From a checkpoint of a small transformer trained on Wikipedia: 8.45M parameters.
MLP neurons of a small language model. Each row is named by its layer, matrix (gate and up: input weights) and neuron, and shows model dimensions 128-255. Each number is 128 + 32 x the weight over its row's rms, rounded and kept within 0 to 255. Numbers have three digits each. A neuron's up and down rows have the sign that makes its largest values positive.
A block is one neuron, or neurons of one layer that tend to fire together. After each block is what it responds to, as a language model described it from the Wikipedia text at the highest values.

L3.gate29:121139158146151155163150187113157111147117125096108174112123133050157084139092152049102111106179149092169141112188098145133144137166121119126134130124118126171136124141143125108144056117140083148177149155069165096166193087136138153144158113090129183140105112138153157162128157146075120128149139110132165096132112092139125179148152095130105127125121140109170140116103075092102138125067
L3.up29:130150136172084141148165123112127134132123141125115101072105128113097123139153171091148189113147135093178044080142094093115130183162164123130084130122163049137119086149146130075176085193065092052084132135144113084147126142104139085134138090145138121158105137169131141207115115122121074132093107087120142101038120096146105146125152126127110113113053131150135093124153135081126184070132
L3.gate36:161095124115195147181118172092160147149119155134096097109109140121158130132108092117134172126143163166202110070152108138141142097072128169091169143113174134107209070128144139137096136135160130120116153170114172135136134086074151127123206106073157172130125115091163139083169092110090128160161135121149131101129115164104132112085191168094067146122125105134155102141144087131130126100109
L3.up36:136074165087127126122192141143111111122135116159125148092124145124111162157130138152110129198168149072148110107133189142131145122150105087119171115158198096122105133131125130082118147107128088223137122139134105095150078120126065105185147096129154089105130079128168143128182105099188131144141132135172150151078089136115057158126114105159114114145098101106173109132129182110191110089122
L3.gate58:105221183145124142091154141137165103161070146120150101125170100084084158115085111127148134184084040128136130135181135119122129119151185141121118126118127125152117085097134099090135126096163170101087138160093085095103124109145112106053085155126104105098064171103074162060171046118134159150185113117116131183149154095094107209109134169144163126077110139122159129098143088075141121170149
L3.up58:088137138121123137102128140134134118151155146135154086138113187153102106152167095112196165180160131137117087137136095126080103092155131132084095139135148181109132127085073110114102135135113101141077131133148129105141144094059086054117137169110117105126073148077174102146083108108128180147172104164129064085111048063182093191149103114136070129115154032141172156158217146110174122128102
L3.gate674:120129093142141086063132168076081079133122107140138137106162126069138158133122075162079088129106125143176105123116121115115080109101170128134126170047165121127149048107120131085058143157119064183130116123109106113068171080160073132141187109083121078128121119121168072094175156127191125133134076110097111082170162083177126142115142130156113138180124144129205067165144128114137105108132
L3.up674:186151120107129112107130139102111102159084106079132092115165152154096125156166140198139134110138120117129126215210210124174157118153141077173200158129151113154080117100132145162123112106081109084157122122132121151172137104164104197102085127116114088153108174141128093090182129128140141112154104091107140137095184089094122128178097173127073181145187175130101105169182171115158168122105
Clause-linking connectives. Connectives that open a new clause, often right after a comma, such as that, but, so, though, however, and sentence adverbs ending in -ly like clearly, probably.

L6.gate31:120155185118176110136117147116142116110045153107120074086073111170124075160120116114115098168112138087063098149123112086188147052120101213190130122153121106131117130149149151102121077116091130111174100146124109078087124138168172099108174063106137234086151222190071098118132069078105113107118145137132148150170123118121082151122105169081098138129109097089145121136122135093166100073113
L6.up31:129174091190149164132116173129162125165129147092201069176172106139137177159116091099130123111107129200088125075111163090141125103120094135167124108164163178113127101117169105149069063185113169155104072112181142153144134084091088131132109097110129129191110161081130177194185106093104112115155090131115087121105130137078132183135178129156122126089082110170120132146139141068102130144145
L6.gate292:187171156083167100128169143120118113104093098091105132103105128140100131110116085103108157149138121164157177097088183159164138151121101168147140167146130097155160094156175132097128080127122169139101140149163105134129101123156172108169115149080107154160154151208137156159167113164072168217176138147136109113138147106107138161093134147144095080127084064105146135117124124183165126156159
L6.up292:115054115170137174151146212130176134097173120130073153112142153162096143113095089154100102174184167085120143211112110138111161088097102134093180166133141116139127100131123094162119220169079107115208141109111134136106052085156163151109126069133092065132153144136144167172156120174142125143165145140149094115118128156143112101087149146166165125100048106125185173136099095127141162151137
L6.gate365:134100158094174134109150140095176089144105151148120075124153111178132143094154069127133061110166120143131143127118187112151162110103093154100156150141184144154090087100184130155154156087150114086080130119137137120075132164138099142132110090140102157175220129147158190098150091160107102107112087128085102113110154087136097140150120176123147126096123147176150183105088139103190135091115
L6.up365:126094105153124115136102115179229088156084150126103073160127114109138156182207093127135118098121107118174162124122126158144110085150095140088190093137131111118119120077128139127117117140111183205165149136116130094169111188074116109129159127100137107141140170125141162119110102130130154127101114106161101122076068153068126166203102144178111122112118059136074139140113116132206142080185
L6.gate403:155141164168142140097100099110086133112137135078114100115171161166156130144080129112149163114134132069134135126165117141135169123107039131069110191140120141096158135135207179141102179134153156128135104069143112153139124101163147138108102112131092110140128148141169144128124141170129095119060110128133075145156149129106129139079131198148089140066175119136122179123165126171099114170064
L6.up403:099070131098111089150136153077085110084134118190073130112170163111077081132128090129132141081152167157103187090073092154107126153120155163110081151161072076155177133138139129169222129093122132108116077168125078104115126120123123083119105152126096132155090131135206176115106155145132132068139128122126196099129101178135139128127131097135119093106112108118123165136105134145137118192133
L6.gate405:081124140171078137135106158085130085089173190136116127139160149071105137148082103151093124153144138148091165085133113125122119099013075153110105134170089158146167166143133119152102122060147102081136094059093166081131113135124165081143080115165142110104136157136138152141131113124147090150145107154191117096148112152121111133070077112144146140123122113050135137161147170140139129078124
L6.up405:091089141132136120132150110155097148138106152113118089140107160138129136154126147120141060151084135154115158127137060156057118111120101142097151071123164131137096162134144161102138118100146160105126165150058097104112095125235137126095108088159122099175155153102166107226122229130124161146097177075111150156188156121126092045160076145129122164161112132171143188109094143186161101150093
L6.gate410:106116157100142109128160132114123145091130105090103155103079178109132129081117109144134122076140092137158118173083151138124170084079115133089150195120156196083134135083133146064148157163084104109128121173211155088070113172139159112123124142101132130105146171134110127143133145149150126166116132067091100126118144092119141128156186127155157133126136114150142189087099155099186108141100
L6.up410:122109125095159165155151164106136158157146160119130117106190118133128148109147147125119148089179182116123161184083125113106153108107128057128127110177098110104221149141115114138144130114159136123147101101118121102153151108111107170155099128103126100169139107119102200124067108099118118113126156136085137125086051083109124179071172193206128119121111132045147092145052120126103145130126
L6.gate576:159121061145159116101169118110166122180113125210135135117108144100128145091144088190081076142136114092110135152116165125110104101159109066133133099177077097085192153060121159126161152137117094117148087147119129099120115162087155126142130146173123193175109149134113159167135103091135171174157116134123165091153131124100093107109087151202145146139123144128078153103175069106055148105066
L6.up576:180156155102151059103131136138115095109122147114163105123194153112100125111110073091179086107191086137144133178124161138155118093105142158167221138162100084129141111157131105114164098116129124213111143091100162159154092160137100166101160119116113141107127088155069185175099091171139145165091089146112160125163139141189111051172133133119132138089133187113077118142144107145130091094149
L6.gate603:126159083121134096145143116089108122179164118077098137073092137084127174161155099119054134177148161146086158150061099088104195143131157102102142057105101152163154127067205125151134135129066127099140138111115105076110153143165150158112108124070122100160119150165149159091144137106126159108179112134185109082168150138093168102151164122136177097168130076102114204167120146115194133069153
L6.up603:172140117093135147132132184096120136129113160071150112117131182150130153094111099102147148111124160154154167181146112159100128140159163115151153121125163119074160088095138084174144074070070127160108085107210096090097126133147095134078127169115087101203091116153196119074163109097124083108128071152126114132118119125113152064184202083196110066105116177128088145137123143119132097147155
Range ends and connectives. The space before the second year or number in pairs like "1970s and 1980s" or "2005 to 2007", and endings completing connective adverbs such as "Previous-ly", "Not-ably", "There-fore".

L3.gate275:087107130140142102111146124125162161127152136178097133118139117106093155117160134119102119128118166144079128149159078155111118084051058173132164135089123134152117093109211184129173040066099108186132108161167108077145068144101096102107069129101157101151083144102136120133089118150085079101128139154137140247099101146195155186101101163163095144100103127167083110108115118121176111106093
L3.up275:078137102141152142058168155101204118157136144163115147162158207122110145137144098184120120094056112128154156119089132092150177128098157188091085121143240126151108081156128139119145144095123152143137079115153078098111166100133094184190127096168166081133095165105098145094147147087180129155101155176146109164139126094105163115140082133124177098125156111191090093108156106109131139092176
L3.gate360:105176142124179139163190114100105100108132146081094104139153111099125147137152061087104092111120196165126094132170159110093130075134102113110126120118099123153087105096162092116109157119168127182175139112156126096121120147117105145130173110143123141151133113120161088121130117130148083064133144135138102138165134085188113170179060135136133152186146135100094084134132170084190067137185
L3.up360:169077149176138113094114117140161123142168186156165166109100147124093174138122107071041130123124110052132112074109164081074054131131118118129128114126107132124159099157106109159121130106115129146166076077056125085097130137096145082141168179086137187144131104143113131114095158135110092084136097092063063152095125153149073154137107175111130128081145139092164064036102147097125161082098
L3.gate386:110169120194137108134193100160139140161100158123132096148110207159182075154101111099152156157097091102156150095156138092088139109087113152113130081100166091130048139149167104099103169046137186123144130162106130143106071058089146118102088158098157126113131133150162171150087120173137151099091160142107080094111166114147053156129063148139121129131158107110071114120161052089143078104139
L3.up386:124096108110101127146070150143084108177082112127129187092086163117125086182142140106154124124119140149132159119121124120119178123150116116143217117125166154195115136118117129061084111134109094043143145147161090149181136108088102145124107162125186060150171097122132129115138110182146095108123156153073117050042169089150125163128120106149084180118135130117074180137117174143137150134148
L3.gate653:102135139126158145129101094147105093162107153075144164059150115095127078079107077139127117133122143047127108107138123103197139079179081148141111128142122169124103173112128081102107162108161153185098126099114067161120207124069084163120119134132148133134099149070115103122125063155143165090111124115117082175130127105138146132127139100203110128142134155144096115109098115098189163104108
L3.up653:163135150188046160135192162150198126106129158112148161145150126128134117128086051168082090203105119106186108066124124117159093174148111088141149118159192179121135120142203101157114181121132125119137132168137151167112125149156141097125173118210177165113059111154103151110104106128212133100039132117168155142154092161120112129152047170135157137123165125152144170109142110098168127094137
Table header separators. Column separators (" |", ";") in the header row of wiki tables, right after a first header such as Year, Title, Date, Source, Party; sometimes mid-word pieces.

L6.gate25:126063129149145139122097161141112173160097129098149158108146155184124142138123079127157159109118086112090126145123125118141146180114130122078111146138181158140036118143130145058164142152083092066101158120149112111113145057132123160104093111070137132090147105111141129074147105224142141140062142132131085130166116125163147109140055156081146111180131091142087107139097115138158155114133
L6.up25:124108100117091130136139118140106115059143168094099106163124144124155132210085113131158072084183142025122134056101117075127096179138146128150149089142134090138155152125161178129110141153158168094137118133133144125133119082025154064118121114067155117071159168102146130147132138143136079131123143111146136157120133136147162124064145186055110132144101145092071167147117105127103161137136
L6.gate29:165149174062134198131135159099086116149100122071144118167082145128124094137097101137130115096154087118100183119142115104130095096085119112166091152172112180176080123103140096099133096199125162149184103125119147083111127138093155123165166115183156152078129142057101134103171148156149059111119144163174113072158107140068155048135129158114137110119119085101117115108171129125104152139169
L6.up29:102071202143111121118154166099125101103151150127162072110178176144131154117129098081086134111172104132142130092134131157160146094115108142113117104125122194160090106136135093129181081165156137088086162105120099134121144124109114091146106186165044128085087099097072111127140076165187121124171098101133122146126157080143173092147145127136109074186145200106091128116071105197109071152102
L6.gate168:086090103069129123115103109179121117095093143146163114145106126183115134127065150085128133140116146079145091051109104136094124179216077088084081118143065116124128141088077176125087175137160168160125157103166100133045195121101101130110111099134153103148180132138109069128124111127147150165060098120120158107123113133157097145172155200128117171162102140154088111141132124091146063082140
L6.up168:148138070179132128137126159080087102148118131097134067150167138095113178133088153094107142104151137098151057134105161096106080162156136171095096145099102167135133181187114140132135117151146102084174163154158064206168132110143119093088129104099088153206121147039055161193131121113098106200110163149140143114134180135136186102069100109105212088129165084143164125118115114108113162053166
L6.gate242:162091154078099071129111110086056123103128128146106135181083128153179074125140161147096148125098141089126168120148152067091084098073104118090077103100124135141147138173127136124193137108132138143127131129127136149081139090147159171124105149136088116152135145127129153113202047139083103124119068120102083181113112130058151156086100172089112187162155086146076157117092101131189147086124
L6.up242:127073178169147179149121114103068158157146156168090141146102206117102142115172129129169144112167100146158068119161125078125079125137084084100118099127101131156160116151096091182126137137105093101135101120090075082105091128114151165117051114073058171085151149162100196110114108111147095104148132073098142085140114113080148154082170118097141132103111144159113164175126111122153100102142
L6.gate383:105233172142139078123124115110074116121142174166124114162146142202102119144095094112138132153140157065177116111152173152188080123093087145148100075068088166125083139084090145111128070076085196095095195128078076131110141055119102125174128103111156157128125136122133135153146154099188105117158117130145118121208142156173124112134145118154140149199119162082139151156130078068069112151155
L6.up383:102192148153161181115181120083117122051126137149183088121145087150110152146124129109146122120137190115091085157078120104173076120157130084122081160177123128156060206130220159093158126116112054112165133133066117095113173118093117116133157180120110119104147142136130054128091146152070100046148074145106106156127123155083170154043119161159122119175127150118058145089124158164097168108188
L6.gate464:158117074092125147094105174144121111080114066136106088106094145106153136142098114114139142129120105088114119114150105171121113178144114117136096122122168102140159164158076136135173142155115110064146159174105119101183170171121074156134200118085188102128137103197169135070160096094099082130192176142105119170184160171136138111145050142096142102102139160149131108106188103154212163091146
L6.up464:129111096112114145112112142079127121120121070132149139153150029089147159118218159080104149135099110146115079129108110146064113089096148139119139103117087126114119127143147091186143084169106133105156144129108079116152151043124115050139138137103114128105065106070104102098125135107164134136117085139117128116110117124157150112146119109171133080113116214142127121135164172115143138187142
L6.gate468:197084153083117093102111191124057134101145112160157051105097141129131177152134160180156091169132151123162121146182114131131144138058124139047103039149214170125109157107094090135140097160089153141135165109069080123144164126163165181144136058146078147122187132102142121096123130142138124144117154124144101195145119154149063157044138185105136121113162156058171156139159116105106107111161
L6.up468:189122093104128075135168090145149091108066089142074117086137111199182143172128146108120088119189100104120124033124105121120088149114166124140095107129142125168062190142080151157160103107111094129155157101104138172135119107119118134146156125113139149098162113089157117154120153104163164120135152136123135209131152132090115091132120122153100107107149212132181110192082141145102198152169
L6.gate537:156125164199148131150142133162142161118138134133107121078126109077115119126125103109145109153130088165162108124163110140092128120136114096140168074081082146139101102155095161110069084131082112117056112139146163113122119103087120103080046100050158115109178154077154101062139110120170138149115148095103132154170162156161114179133166164125135084114139138104115149140143127095192137131177
L6.up537:107120098090176117159092135098068146085151140158203097113160205097056121104095147129138071120108131154157057163106160139071195115174135163124093072185101105148079118123104067182146091123102106107102160143077154107096143136196083092150082157124113152195114117170174113164114103104110069136083129098107121108213138132142095102147186090130143053137127169080101146145081100105114113123107
Word-initial consonant fragments. Short opening pieces of words split into several tokens, usually consonant onsets like br, bl, m, f, tr (br-ass, bl-ind, m-oth, f-ishing).

L3.gate123:108102140118112102128151137126080140097106135092159089094127175134107099092138107081085116106103137123132098124171131165131087107100116122099125130122150141147098070115075135124088139147089088072086126113100074148162105176136083090098136088129069130112168107181205200110148074120063108135151044099053114178115168115125145160103119152119137119168144087151136075151096218140122078105181
L3.up123:077129140148102124113154155130111118101153141148176105125131126124050127070081167161130130095100118147191101115139123100143128131099125145159107161146125109112130124124114157161079187136126119107102134194133101064122094159092155106096086086179143121125126131146122174126119078099129054098132100163111125124121199113181157120157100026127138133163113097175195109154059166159197119104100
L3.gate314:088075195122083109150111099132112120168123095105115165108114150140115122107146134134075170113142099135156115134169142110098108085096116118099155106081128164110093143188109070105090119135136194131107177084091150024127167088095061092149121148080073128117140118145074130092132100152124147172164109154103134113112145126071106094126084086121170129180132097142177125131041074153155074147132
L3.up314:144120123158082197184129134133137210147134085139105106071116082167105155207123105185171089151138101087160076164141153131104086139172141140111131113092145166135101127115113162118147126137155142102135150108196155148127126097130128101075108147162098170138113143122101089203135184104086112084149117187101121082151172123081114143197069187119117089110139116177126116131142128143142103108083
L3.gate512:180202110145182146148184131141067118161086137123111122080119140045151105113078131117109112092152111115168153162145081192153112155151097047133084190100080141105118169140142174176119089142154181140107145116088141111188143100128104178133145155113118171108118163150093133116097103136173168139104155134150078153154129115130126122133110151171153153160143122100165105083192173129062070153178
L3.up512:146151095085193148146094174110174160100122156133150122151129111098139101186071118163097156085127091109148060130155077191130103168135169135120091182203129132147108118097127117148176127094167106192145148119101080137117145160121149194126116185115116090090103118113114084156092116149128057086126160127123135142142188135117052149168039115144107098132143137094134127108103102093153133182116
L3.gate668:104154194163136159141114077127077121137101131120143151127136076107125081135136089156133086123149114051127177139100094117139137173173126101126125092135176138142079120134116120134208119168174160141107099099109125099116146136118146140114147121106106140161111112098074177089191101121129084110136084136152102087149134101130159125135110177140101115065096179108072127157178106192194052110121
L3.up668:111150101125156094102111136076137140179096122109137119152100137123164144104117074117086145122200152083201081166091113160156092082165111081089100163129169111105160102120067144112130135137169156144095165131098106071108152094131086093094178137129092131012071144128137127061174088117134132134067157113067180093119168065113139154154137127111083129082134104163108086171118078121174110135120
Early word-fragment tokens. Short second-piece fragments inside words split into pieces, most often "l" after B, as in B-lock, B-lues, B-logs, plus l-og-o and m-ill-ions.

L7.gate610:124116096065124226101147150117143110139127086147146123155125108118107100146139089146123108127162120076135180110158146150114197120079118120077092127128188120065110120120154121115108103130150188131124157128122111141155148143108166107132112131106119139122115160121121129141188078078111124174122109136093102155138109114138073131147178164141109078121110092148067081084195139184160102135098
L7.up610:127102106147171141099127123060085133105090102108120120150124118096133105174110113111141122077175137142158131114147151162217136094139135093089155069157088207111128080162119104219136132095104118097143130100162104136122053169220136177102083167127111140197075153068099095120192158142054127101177156139171176113096125127091115113119122136125080090162108129156138065146107148103096100162138
L7.gate625:143151129097178212131170120136157059096080127161144101168128115105183118187181063102162148179141095135242134104149053136099130154122128083091133076161129113131144103148086122118097122146149109109162120158114136149144130118163166114109107119097094110126134069093153157045180035123106131090196113152135105141137096104102088184109145160146129086163104149130151118128193147172159131129087
L7.up625:147086120142092147111102120153113129162174119162133136180094075099099109074108125100086088086190226096098131118145137084086096143114135115104157094119151096103160065100165105126151072110086171108098116146068113104187148135096140149128096137127120105107088102177165088125095089150134128133218122095098161109165079113181073107173122116132088108118098125129055177098130094097162098082137
Sentence-opening framing words. First word (or its second piece) of a new sentence or clause, often after a period or heading, especially time words like after, while, as of, since.

L6.gate53:132201064121135127161095118163170168106097137099112176132069194143068128206156137123192139134106051121118139170119150154128142145156118163116109080096157142108194103127131138136184113129120141053099129118150139153203180138148083176157174120098104141129147142119188104104137098126215072143068118140167142141124114132060141146173154199119089165150118107133122130138103146149106111114036
L6.up53:074155156112151115113135125103109145130176157099092122127053179164026086153136065142166099140079125135096133107099155130116124171080134115135079117142131124054115109131100069052118155102135108095132140161162172095116137086076199137161093114138137131136122170172109138098179140138169167168148129136112142099105130119078125113169130149110133094137138143151121174059143123099135098129115
L6.gate332:118092097202151117150125139139096156088128147160189128172131071158117156084135121181150112146089166087110139173122157149151131100172096110159160113147103114088069153126140160183161128109121103125120201187194163089116149136076144119141132092143121069133176112092177104121109104136120138135136128155159055161176205130126154144163124149110140174129148174160163115179118125142147150180074
L6.up332:088131104150084086130107120119142131100189096155126097117168113113137126092098146142143111149138148135029106140132135147146125136094068165082083115102167079079129123171194099103130127163138101102103092128138180086087100140115136053135187109094192102162143189115152137127103126129168120146119108088188155094190144074131144120171167111160114119103111133080117090122070116217173137072116
L6.gate338:116131159088103095108126150120149149181158109187124121040142152198073088114126111125122098099140167077173136128122154106135104136151112151132144158097112105055098095102069092159088084136150096096091161130159059085105142142121192097136110091161141119101155193172147124090104132182112125126116104152148098223119129136153138182161097165137125150177066121180097141143118128171115088178101
L6.up338:111125116137120117125141178085098137179170137106126104122131167138059133119112132119097159146145110157205136123143170109142135118048156118147116154115133183149088054131143112173172051100112150130149122115160112131134141141066087182167090189164136134100086142139091109075125177094140161131153087091112062137135177126131135118185139194048164094123097151156188088123154116129121091140092
L6.gate425:113117093111138133122130229100137151109147148091124083157153074131162166130157141163124128149170187057112150074077128160147100109132134177170153159136076070108127120086169158135149098078143122122114101144122160120125088085066118178103098052110130079121134134123117141140115096119159132099152136087138119112161148073100148167085094136076145144054149190119111112111107135143117111149099
L6.up425:117127142166163083149198141065155131119087172108085168122157126126139190196119110138100084083066116177071082167153066123116142176078120101091094156128166201144095125206174193109104128179054165123110194127140141129122122154091096169105133120065074134115141157173171135083130150161142113190126082111116099124143189094081101093125120112157143151088131156084113137149127141109101163096082
L6.gate551:089134198144118118186135156079104114099169150104113139084117133148094131106122156144134134076124171085150098118143177138140142084090046176064148081160144172135175080177130094123139139157136118134130137102115089145156116119155100106144073125101072105110125175132163148132162126180101109108208093139112099210117153136085090110100197154121105131133127120126114064117122111130121106109153
L6.up551:169131109097145118168126139094084129049135126139095116118050142100168120142106238122185109109092094155128099093183175154112170143024120133047092107119091183062090139148122128120095144143139145125107123137121189122151149090146095092109086134152095123139132098177122055093143144138091105116150170173175143092173144103044167133114131087080093150091136096168101139129141071167094133141109
L6.gate609:126088144125124095085151160100168114163173104080173139111091173168112145169042132170185121119169160205137124083168153131137155130080084190094095137162178130092098126114115124079129096107110114190097091076143141127118156130165160136147111102190121113071109126097184131136129177156126071184111135142143118211106195157173123149132180152120122161156182176116094133162133160142146083164095
L6.up609:150164154194244129119129101095150132137133143133078121077129126149139130080182089094064113123141148124144153152146162059098140124133145150141155107088180107126060103132132124093104148098105166171125133169187099135148108148096166124066111161139142098199131082118175157144072121192131105109182086096112135113158122133167138101137138163166122144116152144130148059085123080143157117091156
L6.gate622:131100073139145063119187116159139122090097092135119114099141197162083125137103156125108068080137122082105143110118129154078132118170134090134132128060143114149131100102159079111141109135159074140060092129140142090147153104140134146106131064108125057162107091120126110136111075101155119156141183131145086147178124055132167070172176148082189083130188181115145136093084144078137127170116
L6.up622:168091131105107112134106153085117155086133165135086144140108204095111097156175106152132113117126121144108089129085179143113146153074145170125114094141101187073084092129173112146140121137096066150115056080135122070092106132075107219154120127178169073113110129161096066141160094142162161125168168120167119124093208116068138166135135164094136156133110142137175183109116129124046131160110
L6.gate693:110164092119147118094135149101121191072120073122138131135147155110131117083160142088103151120151143106143138134171166110152157078093150110097119122163083120127022136124100141106172107062126143120101068042133120089161112142119097179146101102103201115139137115127168156133063132153177144091072144122093142164141104117083111091152143103136151140139125184182162128100138134147060134120132
L6.up693:088117062124140116086134156134172116086146098144135121046155146176168114144142159135122133084034150108081140106063117190123100106121124141069134135162110033137116071124129089090196133116112147110109116069155048148074091154149133118138158105062096120107112112105148104124134158133131154153116139144142119124132166141144124115113179142145176123149156167112151095130156122147139138097114
Possessive for subject's history. Possessive its or 's referring back to an article's subject before a life-cycle noun, e.g. "since its inception", "the group's first performances", "its closing"; also table pipes and list dashes.

L7.gate516:134093119128092112119147134144152097144109119125121112144132138126153208140095158129102113160103156109141084130097112183187134117092112160098088088199171121087107115146152143108187141101126130113133152140160176102094120108086168123106113171129046125146168165157145081083104127172137141195094146133169104114118144161084139162160130069107086118150145130071144107090163113115144127142171
L7.up516:106094143195105074148128156115100066082141099124201103173082086118104110050129088128177115107087108081152112140083128108136169160156130124171162111147120132111142114094132080143124148103165050100110155072153165110079129112140085117172125132106087083106122107087193132175121125136135158166176158080098138099143165107099139112114125114109115122165103157109117147121138141121160092130151
L7.gate537:103184129123195123119118156115100065094104111144172076118122127117126171109147151126131122098203185089103151110124045157112145161102110127227082160110139115157144139126149129180176082120158065139153157103161126142115135066161109172125143127170099158103184098114135132169153098143109094150156097105122084092211144135104168129099198147152077163156146193120165096127144064139114104131095
L7.up537:132148132150108098149097128137177128162112149121146081180185135145135108123074140104162101162151134147116102138084148098168072121108164103115142151150139169089151122118115092141138118121106088118114151148134134131091066139064127181192121170121098172127073135181072158130092114152114125133066150089132106159134126082115102119130147140088120087159114105205098139121111075184110116166087
Possessive before role noun. Possessives and determiners ('s, his, her, its, the) after prepositions like during, for, under in biographies, before time, work, part; also second halves of years in tables.